Weights of a small GPT-style language model, trained from scratch on English Wikipedia.
Size: 10 layers, width 256, 8 heads of 32, MLP 704 SwiGLU, 12.2M parameters.
Architecture: RMSNorm after each block, rotary positions, no biases in attention or MLP, untied embeddings, normalized queries and keys.
Training: a variant of Muon for these matrices, 221M tokens, 6742 steps.
MLP neurons of a small language model. Each row is named by its layer, matrix (gate and up: input weights) and neuron, and shows model dimensions 0-95. Each number is 128 + 32 x the weight over its row's rms, rounded and kept within 0 to 255. Numbers have three digits each. A neuron's up and down rows have the sign that makes its largest values positive.
After each neuron's rows, "fires on" lists the tokens most often at its 100 highest values on Wikipedia text that the model never trained on.

L7.gate390:107147044192063122135141117103130170099155088096169101072113185162125141109229125109129103133157117137113134133112158146129068140118138179113091125141170141161121115129084125132093073149144043059150135112180103123126140098099191186165154148131120126139124172168095130116117176174112133102
L7.up390:104139094119125143179161126091100085118070114147108109070145155119125147112143130122202120180148183152118144143133122135089131096138127128105115170072149103156173084149087120138126121145164152151097095128131140097092173101049121092123151138092166185126086172168100115170144129117139157066
fires on: " and", " |", " or", " /"

L2.gate593:120137126178125166185102091111124087170161086134178134159184140193082090111143131108221135169154113119103100163096205097109145180074133163140169140059147124174116154153133097200120080137111134121133206099177102111106115113162091134123097117133151143145125161113148141079136137116134104141
L2.up593:133139112094148143128123149100138075122103112089143129177155153129082163148131142081168102147125117096108171122098155159141142130108116137131134127143104255167126124118109081120065147098133140110104085126134088106132138123116089096111142115097026116128115155092122187103095116168147152164
fires on: " Am", " Do", " get", " am", " Sor", " Holl"

L5.gate211:163108131134090097101092088111104149145084113083149166076152139162055145129124161104125182120176092113147157094142125138168089144173133156160143130119127084098138127118157110089195107168174135158113118144113140162123153127106127108112071181122083144095103198172104102138174177119183152123
L5.up211:144102153107070141153099132050121162133109088177150094182131162081137090137110111117098098151102195084180124127150187041094114121114090090141165127130159212122114133172172136170155144148139139202174082112138144105128111143092127154156151104091070163156135128163118136093197129145085081125
fires on: "-", " first", " his", " a", " her"

L7.gate685:126111155087101150123121137125133112155129149119075104155096046127139172126099142124160162142128154190121129191064154091154140090144078086245131130141148153109172159116107150145135128087144096110133086108142136177177122163131175097141099130126099116097113126140154104138087140147158173173
L7.up685:140064172104129158133134099044132123111132142129100103153191176112151121105136148130098192138095120154087072091038166156141132085073137086145158093085144101158117133165086114148144137087114130120088157073175126141086130146113142082166119164175119169117183154088183096171116182078113124179
fires on: " an"

L5.gate551:159187110141122140124096182109087131127186129150206123179191117129090161104140081167119134074110116085073120130108125103134105096147099172111077123122121151105114197176088171107125107175086164108185105106161136127160111163102159110153073093129150160052119138103136128145083109149158183052
L5.up551:073151134133085108096167115168169099155159113038163144196109160108089166128070128106134149136127140101127153188140095157149105185182117171143151135112135092132125095160146107157112072166068135174127115161114148109116075174092189096172109158168132119111163080100120222108144120126159125138
fires on: ",", " \"", ":"

L5.gate246:171096148122151165113073091141144131119138140129185143124162164132111138119143126108132161179150082096141065128166147135049148088179116143130168108128148120166164163063093126085136085099084095073043109118093074201106087117136158095106156157124164189085098106130155143182139155125171121173
L5.up246:128139087126141129106077151160170143150170113065150162119142110116074108126158101105121144072173121142168126132097153137092105101169144137155052078178077137150166139106195112102096109072094159074102101134127115071110093073153182101120165154147159100145102139088081089139162178167145187151
fires on: "\n", " Liberal", " School"

L5.gate152:097141129118137119139125116120145095141066157116140129126148164080076162137154090046110186145060149096152212106117114136145135136143074161114109144157109188079112170146122111121110092130086112126132140131146170111158091092113085213119102138111159081082106142144133140162068113102128090135
L5.up152:079107155202168105098180168125140097097074140196069131106105146184104147171135110165088164158101104175090166080134146097120097172139097140199148181124171116085144167122083152112146200166094145060145085137080075092168121135115115140175108121125097075087139116107137146146125119120148108069
fires on: "-", " Roc", " Al", " Luc", ","

L5.gate331:079153149154171078125155146179105096144129184136089170162126129123142149127109116148142125103095132122088099167120085103127152076071067113146163139115131138156136145164114160151106060169203054101116155117107135146109040142113124103046119139149149096155125094157135145139123149139090152128
L5.up331:131145119089171077119138139115089093091167076122133166124131062136111142149057148093090133115127178170076149055133102111138126105136129122089144095090118138116183119084077110139125158138055187151183115114095086132098148106142116150156182066163163143132147065066145141097083115212130102126
fires on: "uki", ":", " series", " –", " region", "aba"

L5.gate560:067124117166156135120128159099141149118150165147133113127116096175118192151142130135045115140166175151129140163140086119192143087164124107070082101094105123157104097146074109134079100171156106112126131079127086155126140126117145096134136130074117149111190134179150171121117115116158099143
L5.up560:112152141141137139108194139133126138146136116122139125169123136163089136117122133136166116147132127123182159139150088167159128071146186145091121090104162107151154082114071107160101142099135145132141154172207082148148158103133127196084091071187138120156116106096079134140164145108166082086
fires on: " |", "|"

L7.gate679:123093129169115116178105137058084161164109144126094157123112196153059168136079152101099091148059103084096162063100134139137163144140083122159072090174139148044179144157105118119070068078082072124187120142093078115141151172140129121147136072116129120062101146105108116115119141094130065117
L7.up679:197149157105136151099105093075151114064144142096080126124062084174130071109167097113112165148146111124174086071105115152103159156130145070186146166099155127155138093157140083118150203111139129140064122169099114065118129089131071136099113108124100172110168187113117098205111060100155140156
fires on: ",", " and", "O"

L2.gate566:092139082112133097138203075139134130180130086161169111154101122074083142149108094154116113203074083089127102140135115155194079093092158067095129123114122207092134180115168182126158169120130182145105133123113142120147074165124200121147108130169159117134128130116139110157091185198111114081
L2.up566:117115101079141139133121129167123085183129061153136124135153135092181104169105037083083103083110152140101130096140169088195115088104144184088130089081098169104187125138164156087137165125115153144126097120101092107130090132138201154140108108118126097105127156122127082100092185114093173138
fires on: ","

L7.gate70:150086076146134114173151150107102094113120135162120160136100156120146171150136164091141134115120030159118163108134133115144079168135106152177131131111096083095108180195126087215139127116125111195138116112141161124141137088101170131145109131125132126187139145051049104102107094092142131097
L7.up70:168174061122098137105144140138139100102137127139089144134093101074186147125149166101095126088151139166123102136077133142158167185128186102138159146114136202186133140125195113138115175144121150125185112103169075117150119172129134173123137150137104155093147112121113134160084146141117138091
fires on: " in", ","

L5.gate692:086128166122126176186150167152122099099139182126140127103160107190086117101138135099095140125112147136107082078128097135126102120159092120166126101110121128135174067211075061138181162118128117143121098123169125168151076110104139106172178048066175128125093135102115131103165144161150110110
L5.up692:152137125126161146148098118140065139171116138060134129121160131200120110127171073134108155114153181170089128098087108136136152130120117136143175099110112124093098088164216069165090177139115110131183144122124148162109113095128112132118083145144169160144172056117145110120132135171149073175
fires on: " |", "|"

L2.gate16:133110130194078104118103131099028158113132138190151169141100145112168111130119154134130132120154140077175130097132108126119164156170132130073153146150136116138093090131156173160045141144181128116119156146152117096196166104117135088192169103168128073126156096161151086122116123141093144164
L2.up16:156104130154135171098113122126124115051157201116117186118115119141142139114126082119153077132105142142108102155126130151092145106094074095069125154052198139167115176124082107085088112178139139181088116184173136139120146056133078122197118114099177125106147139152180042176086152162155105130
fires on: " O", " E", "E", " o"

L5.gate394:108169180105137150122119110090097107133098110140076141144116182118124150144167175121090078106072195134148146099113154170128196176115136107088165165070157130131140141140070131157120117122202157148078133100102159127136129115158179120162133134098144107151144158184121144123092131144133162098
L5.up394:107126155114149116091148131126166137202102028101139134093137156081145083161162105141097170160132106149093148089085113134121117178170125123161141154138084137073146118100119129186094111124190142122180184118169142121099113135101100155118070190060090104149116114130125178165127177135114177145
fires on: "\n\n", ",", " each", " every", " can"

L5.gate535:156176109201144057109106141096118135137135129141172084178134046111106164128170116062096161097126173151109101092118171070146122129156129051198171168182146168107099172121090130179159182115163129194139165089118080126134167083093132136178121130135143159146218140121127125125138080145178146109
L5.up535:126150118123122148096089099100123099110108105099152119131082163133102080149118157123073092092162092136109178088072120183087098137111236091139090076167123159142106156098147146184079149165127131181175156046110130133096111135124122123148156142071086100086148108084122109124090124137136139124
fires on: " in", "\n ", " medal", " v"

L5.gate126:167111171137114088097133140124149157167115141128119158108083108161169085079135171144124096124158105072095141162097124120108161111142162118119103132110133119135162076138111063115158122132150097098130141128134156223135140185152103137095055147054151095050126164167165156122093142063171086104
L5.up126:088135189106120059138153160119093147160172177116130126091147114136094129149085146158138145145124161176093212153132118120097152115157126148126077120079129159161121163157128195102156149167146072110133049196143128109214125092098042117186115200114114123085122177054134155078130113094103095124
fires on: " |", "|"

L7.gate88:129176138155148123129102195146092107142148116092129138127102158111097118126142124043115112136104059050108110101127090164122150145142089143127119096075122086090160090201171098117177153108140146158188109129125147124171136060123130075073094129127180160117104144159137125099101137162132092173
L7.up88:106136133122154087108140141098129177143118101135114052144195115157113145118112124132091103134168087101091106132150134076123112171134086122145121123165125109097110159143122104141122136131138129097117151122130130162135111108117095129126096119111177131101129158133128088132114118101160132108
fires on: " as", " |", " –", " USA", ":"

L7.gate611:180076166148120203125089084110178160060168118076078137123148172051127138131098108138135175141188067139131141086117166103173093128142080126136094128171109103171166171124148095073072139089106117156165109094124098125099204095159157103143163175129154117152130133162147092145125161156151121118
L7.up611:132098149149131180139166056090091103148122124090086116143109083104140109082098149105143168086167078181138147149168159083201136167164101141144092159153111145075123134125135053119101073084135101152140123119104126167127166134138126143180151120109121107143094160180140149157114199097172146157
fires on: " |", ",", " at", "ern"

L7.gate682:067193127159208103144124130082107065173140112159148170123092075116098082182187147088138125075096110091127159162141070079133126111099130155148087100142104131102079111181167084156114098102185149101110138149091091123126118203093078142086130139089150112097175134104109102121092110171166149137
L7.up682:115099138052129134157130149091171141118145107126101135163155145137059174148129116144139155164142130134193141129132139107132076158095109140126137133099138116121171169087118047123097139211149132166098107117128068180115107181126099152141123165127157127109124091132193144113106049109087127119
fires on: " |", " -", " as", ":", " –"

L2.gate102:121085070087132143178103087184111171093107104138117100100128132112083114119133127140088078085160119109164092122195127165134125085075129124128149128107121112163115120095077073119119111161092130145133154120166101131114116080147113136108109159103039132124082189100106155084091138122101179132
L2.up102:105172135123086120144124193161111092088152125157142109116135128159141135145160110159092142145147112097139091159165154128126126149084103149150069121144118101162073112109151106140084112086134152165140116131144128092062127088160165130182072193094142141124073132194110095093112078140122111112
fires on: " Ra", " under", " Cu", " Francis", " Fort"

L7.gate12:170108112199104161145175126122112111106097153071169185120121091143113135077058152155099103140173156162142125126138148070094102130158153135144071127047149089129144121151139110152085096074037148107158208106096164133120168063088067172153168146112147127150145138184121105097086114167102166124
L7.up12:062124181100147105106089115112125132133115136158192118070140071121148088095137119128107169109092186103143144171129130137063135090179137116131111176068147109095129144122123127124132152069136115101107152162130187122137105122119128214058082110150128117123082082132118063087109130141099172121
fires on: " (", " Un", " un", " |", "Un", "He"

L2.gate64:111053109112101096118094164105132138132063135108176170150195117143141101167180131149094113137104109168130169087144096120122175147134123088120183080120085088174123131084119107147112096159094111080161149095137133122125129087143145156166193142073123104123181189186098125117092103141112130041
L2.up64:089142100095118141118133201102104125125010154144092135165163152138149143104110117160110090139122075159140169074140134110163164173103072108075157104124125082141129122059099111148101114172123147133162097102176130091133112108135108166095149121113136090145118148110115119129092108182127133059
fires on: " |", "″", " —", " t", " made"

L7.gate343:161115144091108111123121077160145182089148156141141178172161167157078137144138117166135097099111119182122188141184100177119165152119120169079094137110130119105143088149081076103148126198162089127153139129150156156103124162136141189095109109115137071098108154138106129120081132095153109042
L7.up343:188125091200109089159182109155100124120158149151165072121200121179101135062150021140113120153207154152109162066139123070092113129116152177124145098178069127117170136126163092167142133097122124136149141178133143173108121101140102123095133107094164130086137158145143134140140082135080148106
fires on: " |", "|"

L2.gate59:078135116103133087099159187173142105154167119129142207174072096117096125088050132193117123156093099122174174138142118115129108176179103139047137141089093111080146115136134107130120163125099162114181136106148194139114171106077155164130157147132154153161084138112151096123126115134162159107
L2.up59:142098157108122110168146124119131120151158101104125158147100116202126108126145193142088158173112116164157176125136145120117079142057146100108138106122148168118149133171160139091130153088108149151140175111166107067171091062103118143130189180159155140159119086112107094150101191127123153073
fires on: " \"", " un", " Un"

L2.gate648:147156123180150182138129128102085112093164149090129148135123155037159112104145129148210094108142092155099103154107089182126160149113192137144102145101204134080146097095150106119082075136151136130148167114094157140122052162154082179125129123086146189102133168111162133123094091084163162143
L2.up648:142175157095140105122067172121078105113082074082076115105174123142128124140161088133137110146059146133125083124096098124198180135182148089123121041118154163150109153150089130148171131126138142172045123145124158140064108123121136116174156115142098131141167188142131114130110161087148134164
fires on: "\n\n", "=", "-", "La", " Total", " US"

L2.gate242:148128101142142167189100045170108104135112075124179061153097119093098137163122183099144130088087108105119164083077117179092177086150063109192147145133113122133198122107162156150154116100120093137124162164116103103143110123157181102106113110104191101131146145139076169173121157074146182189
L2.up242:125127136183179153086128131096092147038115155109173181158115058090131082098116147119146116045120128159143115143091119181137132086135041110151110129147127106159110152147139098121136129122138124135120135086146139074126144152166148122199100145118156082161163203108113117123145122124157125143
fires on: "n", "un", " United", "ön", "use"

L5.gate601:148124090183107168172178105118126117156175110087110142112118152108132075129131148087100126166203112134107105083120108182079122047129100066088148177103151096080120137155170213138086129093102155138143149137181116176165192110115105182135142140114149140144140111134106147124079075138145145119
L5.up601:115131110175126180161110160124104153117145051122139112135090133105105150102122162158072062094108088109152129090115124200072160128116155060104103066158180173077141154166118077184129118097114142120143158141154116113090108157146133116153152199115115155132141153144109118066131139158080091080
fires on: ",", " The", " and", "The", " Th", " until"

L5.gate62:112166118135062106082117182145097145104128185102150151146097156193163141145157126122123131098194107159119076117175069142081088112138106124140157144101142142100140168160130202143151148149148133041141108102080133152121100168194099126120192100098112142154137118113154149144139132138150134123
L5.up62:176108134061106082138125127151105090129179151070188144106138137124098192068150123103160150186159114149128106106162121162079109157120140078107116109096153136108132117144156187124136120130137147138101146132172137153063136075125111086180151153190134136118093111121104157117134135125101181161
fires on: "\n", " [", " Candidate"

L2.gate320:140133118127177134085119174099122103074125089120088126121092068146151143053222102126129208111097175144098075082154111109137097149090124138117129135102107137142115162146186104175167139123126144195156140126158163188114057107106118148195142144140190080131144108121108089088125112132130153104
L2.up320:109154116147191110103099129099145145048142154094109139129111136145180157104175167116120096184096130125139096114174080128113124160101133118091173140160199083105103178165170144156134165032094081115096082127084092143153112124152148180130156067127132196134135136140140145152108065119147163074
fires on: " in", " on", " at", " until"

L7.gate702:132118139132141118072093089100156093106088089184144147118168168120133137053208094151086164144109168071104131146141110097158113131157173110111158080157159165112099086089097118092116113148108119122133096133141160170092088150074133132182103086107066146152141155195163114096141068171178101099
L7.up702:116093097091161131081161192115130139150183161064141119163094167179131124087101152132112100118120117153091186150139142157083151178160118146137129099122162132161064109155126161158128105100152108092139198125123090089170165094160101092104123101192119159132143142131163175149085168096120080162
fires on: " the", " a", " |"

L2.gate592:067166142152160123093155092091139091092146119113143107125176175090113114089174233141105169142074100145137131143134099114136129166112140132137070076167119146100070156155136085113140072080125158137119154088025129141145123145161088124097153193098121085114101104118129136112211118169111155164
L2.up592:107114116149156159061117138125093080119127185121142108133162085114176092093106106163074104103137118134123176118100087152164075176155119124128174163132097119134121164118129142178196170121165129160102153088114115131164150115199184147134142104093152107141079132112136132114112218189101156152
fires on: " City", " Angeles", "dale", " Green", " Sydney"

L5.gate597:093154073127111144157118153118112186137217136209137110153083066175218126161163147151119090146178093113171144103106140162130131131119153183130080210136123110152093136184085077083135126163147104085128096093109114117090117133124138048143113120108126133090136144121156095139169131126141177148
L5.up597:111069091152127170182115137134112097160094115116169117154130088094114152131059141110082146148113117144132095141158180133089187105158166144187129135103085150104123136092145135132159142144147162166162190161111148166108117112076117126149091132118111193131114107158079115126110165059065127125
fires on: " of", " Invest", " Award"

L2.gate552:100141117114154133089215141103163129142087115119100091084109155186120070109123137178110098183088116166071126138156018074121151125125167138150138159136148116174066124116176142139150114100082091150088118176125180098174097156131141086145097123143052138137181121131141110119137084171169141087
L2.up552:104135161121126167161100113154099101057111109146147123146109188138142111148122129161193117143094129134058134145146122164140141140182101114085143145131181143172149123148144148166164116139129105114125117115112170105038120204093137102163146132114090143090132144178072117135115160145175097078
fires on: " Kr", " br", " magn", " Mal", " fr", " Cla"

L5.gate657:082138154094105110101089139114102104150085072098138119078097110088121119141184129112118174175115191178085150108113078095159139139106103143160104183175106154114101144116138121121109119136121148136113090162116135138123129155136140132096120187168136132062137174226174137129149136164057157197
L5.up657:146124175108094158138147179105165102127104216100110144141128141096113114100091157154083160172190143124143105165096119159134142120156125136080175089158128103137163172158127066051161119122148133118125113126167139145142071058093080079153120075132098148114185133159189118201114090106110104129
fires on: " Ho", " Mo", " Lo", " La", " mo", " Le"

L7.gate556:100207168080118125129130174135083123112144099135101115182127113095096098157085186166186126151086137110068150093123111101074171156127145141044103119093148124075089191038112104164157064203111139182186147178076130117131124113143093155141126122105114116160107127117135119189114107127134127183
L7.up556:078152138186087083165114135110167133152138144176124097142116154126124138150141113104092095138069169165121133136050114128158112114158170169115157156153131109100052140077105157098099153152113119127130153095112166107166119111101123118049169114107123118156161049119159127168061127102141089078
fires on: "\n", ":", "\n\n", "|", ".", "="

L5.gate654:139160112117117130134139186062104108165115116105141142154122150153130124160071151167124152163123122140090148123121173111112135170156105123116134102086102120077104078105099112119122118153104152105149167115119081093172164111097099133102148143155084122123105119129151111126092124138160125147
L5.up654:169157142165150100164136132135150079197115186149080078094095129154155113186104171069152135146080097074091163100175153126106211159118108162136130167118106112156140109076096147045094118137163119145119133154152140133131075108157117101139183165117177033135130136124150109136132159119179196113
fires on: "|", "\n\n", "\n", ":", " |"

L5.gate268:127121128159117141131095108147114164095092181146180194074106150118105100129110161094121067124151071135109128076066151093096184101135144122139074110116120142099135123115088145126138134094159114171112133122152122094206167112112135092130146187129126062168184124190123153122170062178142088142
L5.up268:127141118165153125142135100143084146105109161170174147096119133088165083085126148076132073107127118128082098134143093136159211108083157124113091105127175103104101123122133141123131222134116137149113104162116147052224166102093112082156113193116163092091161101182126110158156062130122088164
fires on: " Ha", "E", " e", " Ta", "Z", " o"

L2.gate145:111169098165114137181121107174093115091112111138116105099190103088150155113165152054087143122076085193103162154137146175089155143098081146120148075137106131155115102091126151153146149105141111136086125176147199125083096109124116149118132067142167144124119140147104085074110109141129112125
L2.up145:095104130144072145116171171151139137153055149120133113083140137058120133136102129113081089145087138144126084176134087145062152152120108148081165071180152145108051153067095105109176116130094188171094182148141110134073088160101156099095135060141155124131140174081110171160128124095131187134
fires on: " p", "C", "P", " front", "Co", " arch"

L2.gate184:140139095195083083099202113097132125132128099132151089122080166061152109138092099138109087140120145117071159102064147160135125128128085148071154149151091158110130139126103081200134132171143132153163145120115159167078140104123104138090095121131123115196066133160111200139125083124161130167
L2.up184:094081095161130128137163169142168152159127091115090050127096159113122120136113109096067101142136134061080197097136195123078122110091168188080111140144112124093132174147122111139134191107112137089075113122110127120115090101124125100133131093172102139113121135150151083077143057142108132162
fires on: " T", " Sp", " sc", " p", " ap", " dep"

L7.gate394:149131138124091141105114066090125183123136156135128147078154085023144081117111177110140117187147130111144107155162155164100096079122107136151133110187131065142169120072174081172134101153126047134156162129114126060139173074083131151139120107101129125162122172151086149151080127123138164116
L7.up394:143117124168249170112137126153146110108106190130074160117162122109111144110131149153167097096102175043118101068138098113099110084138144094109079127099144113108188130124124118166146134106158179120127106180185146148082196172169113068125107138120122136139150133180119112056076152117146113158
fires on: " and", " or"

L7.gate129:107130134103095111114143143137189078129113141147189138134114174138138124088123123140117150138152121089112145120132064129175119153061110134152144127071124116117155085166152073052129121126121171136175118145186146069191206084112153173147157158066107121176080128113148147154111146108136184107
L7.up129:124152151112147147084131132094079124081178139205097090133110104133089103103182109098143057180156178203153138115171112147155102076163161065131132176151161128101146116167061143126088174172133131170153118138099158193140115180106136102194154129172113124168131167133079094111127131142150075162
fires on: " to", " and", " while"

L7.gate66:112110076148052194117102115148137138126195209079169123108171123177097093136158124171166100157128146084150116109144109111097149141119120095159137111097205118125084134180048121129182145137094120151124135151146127124139118084128107117112156090111110143173100162097150167132142111118169104084
L7.up66:109150131105138105169129135083120119120146139162101099155151124121103098120115147070040105167132155118159152143162141196126126113137136185111115152129146112137134159083096131149105144119173081203167116176091054113124104167111190084113124179082184116146122148168133134078113055114143080104
fires on: " or", " and", ",", " to", " Fo", " –"

L5.gate640:060151110111133120128137111113101128130127154142116137131087101175124113113121102120087107135123127120095091147163104090168107191121107147114179132100108126088125098068115184191091092109120109085126141082085053159126172116120125102089132094073126110094071192148112173139077063115115154072
L5.up640:076153116101090110119137113127110099134127103116130104104091161142158161054142117116068125075149113128159147164170122146133185138115110098092129082124100130121105125122162117177131132155159148133099085106112115150155148132080160085136159139076113116073119140102152179162053151129078147107
fires on: " States", " California", " Philippines", " country", " Romania", " Russia"

L2.gate494:097110107099099113115116129137132121075212098085070111102085109168163127109101097082130064161163103202127074089143131088130193150091114168178132137112137183157099122128057090122254149171124105137173156109157087085166134112109166113118109148085136123146148145120154153167119135086113120116
L2.up494:147094108170105186108102170186126171094144107139158081174131112152110115127135121087086164184105143054103161056164130133166156109113130164139138151082181089168110130134141133172139122136130164169108155093155143100177138142132123159159127213095080124128153182153098115160134061078129114123
fires on: " Me", " We", " of", " Am", "lt", "me"

L2.gate585:144114124072187134173122112103123114139113160145118108143117069143135131107147113096111084168093147141099100161156127170155090178107110119107104113170120144117146106176163064107127127119143127165132169152127120129147100152129113149139093140154117151129133167140181112105129150151125109051
L2.up585:170118076115104142127178130147154150107135188131156190073136133161090104122066151068134173177097192063137141201109106155166131141089200084119121118130147118147074132181066136136124160121144148131117154125220080124125109134103148093127143134163053164119101138152102144184107154175168147138
fires on: "B", " Sal", "ial", " Ru", " Bru"

L2.gate629:129120134133098096134123104127171120139062141112118180158149132161177160142112150129131173144129175112084171118193082110076138151096144123153156147081157127130100059130088073128116128129081117165142138176083083170176126110113078121098103111093116131123076142110186189187159141097142189132
L2.up629:111145109133159163079127129092169065108038169157168156132121140129133121171111079093095148100114167126093167124139187123105099152144097125156138180106132158152114177105093077086126107127073099141157094177061155139142113116108060097123108085068087144086110163135119170161148121108144126171
fires on: " Cor", " Bar", " Har", " Tar", " cor", " Bur"

L5.gate316:092129089189189178196186105077146106097146131127107114103153191147136081139135148153171147108132135096061193094149143121107162156107115109072142113113168148109109094145073103128085161146133074127123109108177176153095091087094099146223156099110147169121144100169131063179167114139173112142
L5.up316:141140079191176174155226174121066157099134093116065124067108147125094074139139157154101111106121101155131145083121148071068136183113084135130153095105128108132123185134092147118092149166179098150135141091172117142093115113064191125183144109120125118117152159159106081170129122109143119088
fires on: " p", " Sch", " Pl", "P"

L7.gate664:158057098130090122080180103167122124141129142142178063146121125123077144100129095151113136123131123115153167098167152125142122175163137088163119213136132132137161129189167043214140132136124107073154155120148187178139132182174156089142166136124155088112102126154106096125106114150170141119
L7.up664:122094087128141139094225096142145107176148165141141080103161180112119111100085091178146165125132096094152179124149141142130025108139166155133117153128155099118160092142103042163174137078103133096109174128109124127143126138181120106137131189142118112110109100157076129123079125155169140132
fires on: " |", "|", " home"

L5.gate55:097193125182105181078100126127094141100170155163137161118175169107141137129169110139093130210090172083150171126124091149146173138153122197092095102159109049141105200119104130147100108117114105143137167156184136143147111128109149056136110139079108109135121130150084158126140181187137157129
L5.up55:093142128176145152137104114159172126146159069079120111107145108121160135111107160143162140126157136107190156076158116126123139153139140094151161154146168110101150093158120134142104162074150106106152151122164089096138181170130153154161154209144118147127135171093098155095180199179112145106
fires on: ",", "\n\n", " \"", " De", " de", "\""

L2.gate364:093117120091136168103094128126197092153119050117134051093121155137141119112126163140155187104160137125127151151107186159138132128124140170210127118164172127155097140132089159168139094164176139122168136115090126093113178092171117136121131072143128106130139076155137143120101125116151189063
L2.up364:091113135069164159138103102120139077136139121072072125110122145142110106105134141073237123130137119138058143130137140122115143107135088179193154099117153121134089179123111188123133145168101108147105145116100119073079146116134125085121212138146146101116176113110175103087127139091142132079
fires on: " number", " did", " age", " does", " correspond"

L7.gate316:190149126101139128159182076113135158147069168152118134163118107076106124073134120110111121129135131133173154135148109110116107099107088132124159116163140111126086131128066128138149054094106135078172113061143103122116137125153158129135107095138074074137122104138164145158107106181152126106
L7.up316:202112117106126147155112106132100126139128127169111119152165137150111124096147082109165111097122142138135128082110139139120077152181128146184105110156088130107153137126095098126071086163133162060160143187123180146122103138152124158128115178134114117184154096158120128115089168092096140116
fires on: "|", " the", " /", " this", " This", "="

L7.gate119:194173120139142104139179108099093144164118160086118167154140119143113152124138112138131114127141089116168136131104088157095137109101146102187144066146161129106146115108117097132221120137109123064135107123146163117159113171127164165116134066111123174164078074154084111148088124167185162014
L7.up119:158160150104113095138162066140091158119163138175135137131106090161112114132119082131121140149172185157133133095115110115112126096111153102116124158155149102130126089144076123128150091146145107107134112112154069139105118155192116120131100121103139111084094099125112182135088131107115111070
fires on: " |", "|"

L5.gate195:034107144161166095123147122119181100151090177206135097142118100098152139122132142162113168117141165096183121083191152141102136135121182095112122104141139127118097185144143151146157138103077143155139125179162105145078154168122150148097142139128135122094172131142151127105086119087139168187
L5.up195:165140104123177137148093098179082103164083168170129147100106113129127151159164185063127148134156146184146146116076163138159112101108104100109108161071148099067110180091165100038036154062142136142130109101064109102148147090106144146144103165188173077161096084167119145111145163084114108165
fires on: "\n\n", " 18", " until", " ("

L5.gate94:173153151133110106080136120069139127130116100121090164112099186158133132075097092149094109139143096133144080124092064135111125104118119114129098094113149129119137102099079093170102085131116073048157102068120133147045104145112119136169141138087130085154123139126164111124117124123139169148
L5.up94:166176112168146111124083122130129061183163140094144120105136045104117097107120148164134112098085130108112138152148090155158131179121107128158049134111129143123138102130134072051162114121068163095098130117063121120143044147221106144182162121142134134121159148065113124157166128140127148029
fires on: ";", " |", " married", "\"", ")"

L2.gate333:197096110087141161079154176141180155181202071117164143115144107109078045091138107143119130118159087118117168133117117145101139176153105155113135105149131124167066125147088125123086081117156125066138088128106103147123057165146119169073136134051147141212141136126164150125135151062069134153
L2.up333:146106163120098132099095021185136149173147149119151111156144128128086095133143082106135131167107005137116140182097116126076158094144166149163102114124196108193126146113161101088128098153144080108146131124105075082126172134148149126155092140175115152145088127122093123179137153122193172076
fires on: " |", " as", " USA", " –", " Republican"

L7.gate655:105126078171117163160114103144133140139128123135102170153096165145132130178083124067163091108175071102110085181154077084100120192098116157156117136144158137088141141152153133124139116131082097118065168138112099166111118122149096137135183134130146107127097148168148130223143135148124086171
L7.up655:164166115158062133071136129140164209134122130105170143084078105114190132142103118124122141108214080148139111149132131128151127131113167138125137177153121144126149148167089112091085167121115099171078179086116095082125122100079145136139073099057137144146103169099109088172191159084133121083
fires on: "|", "\n", ";"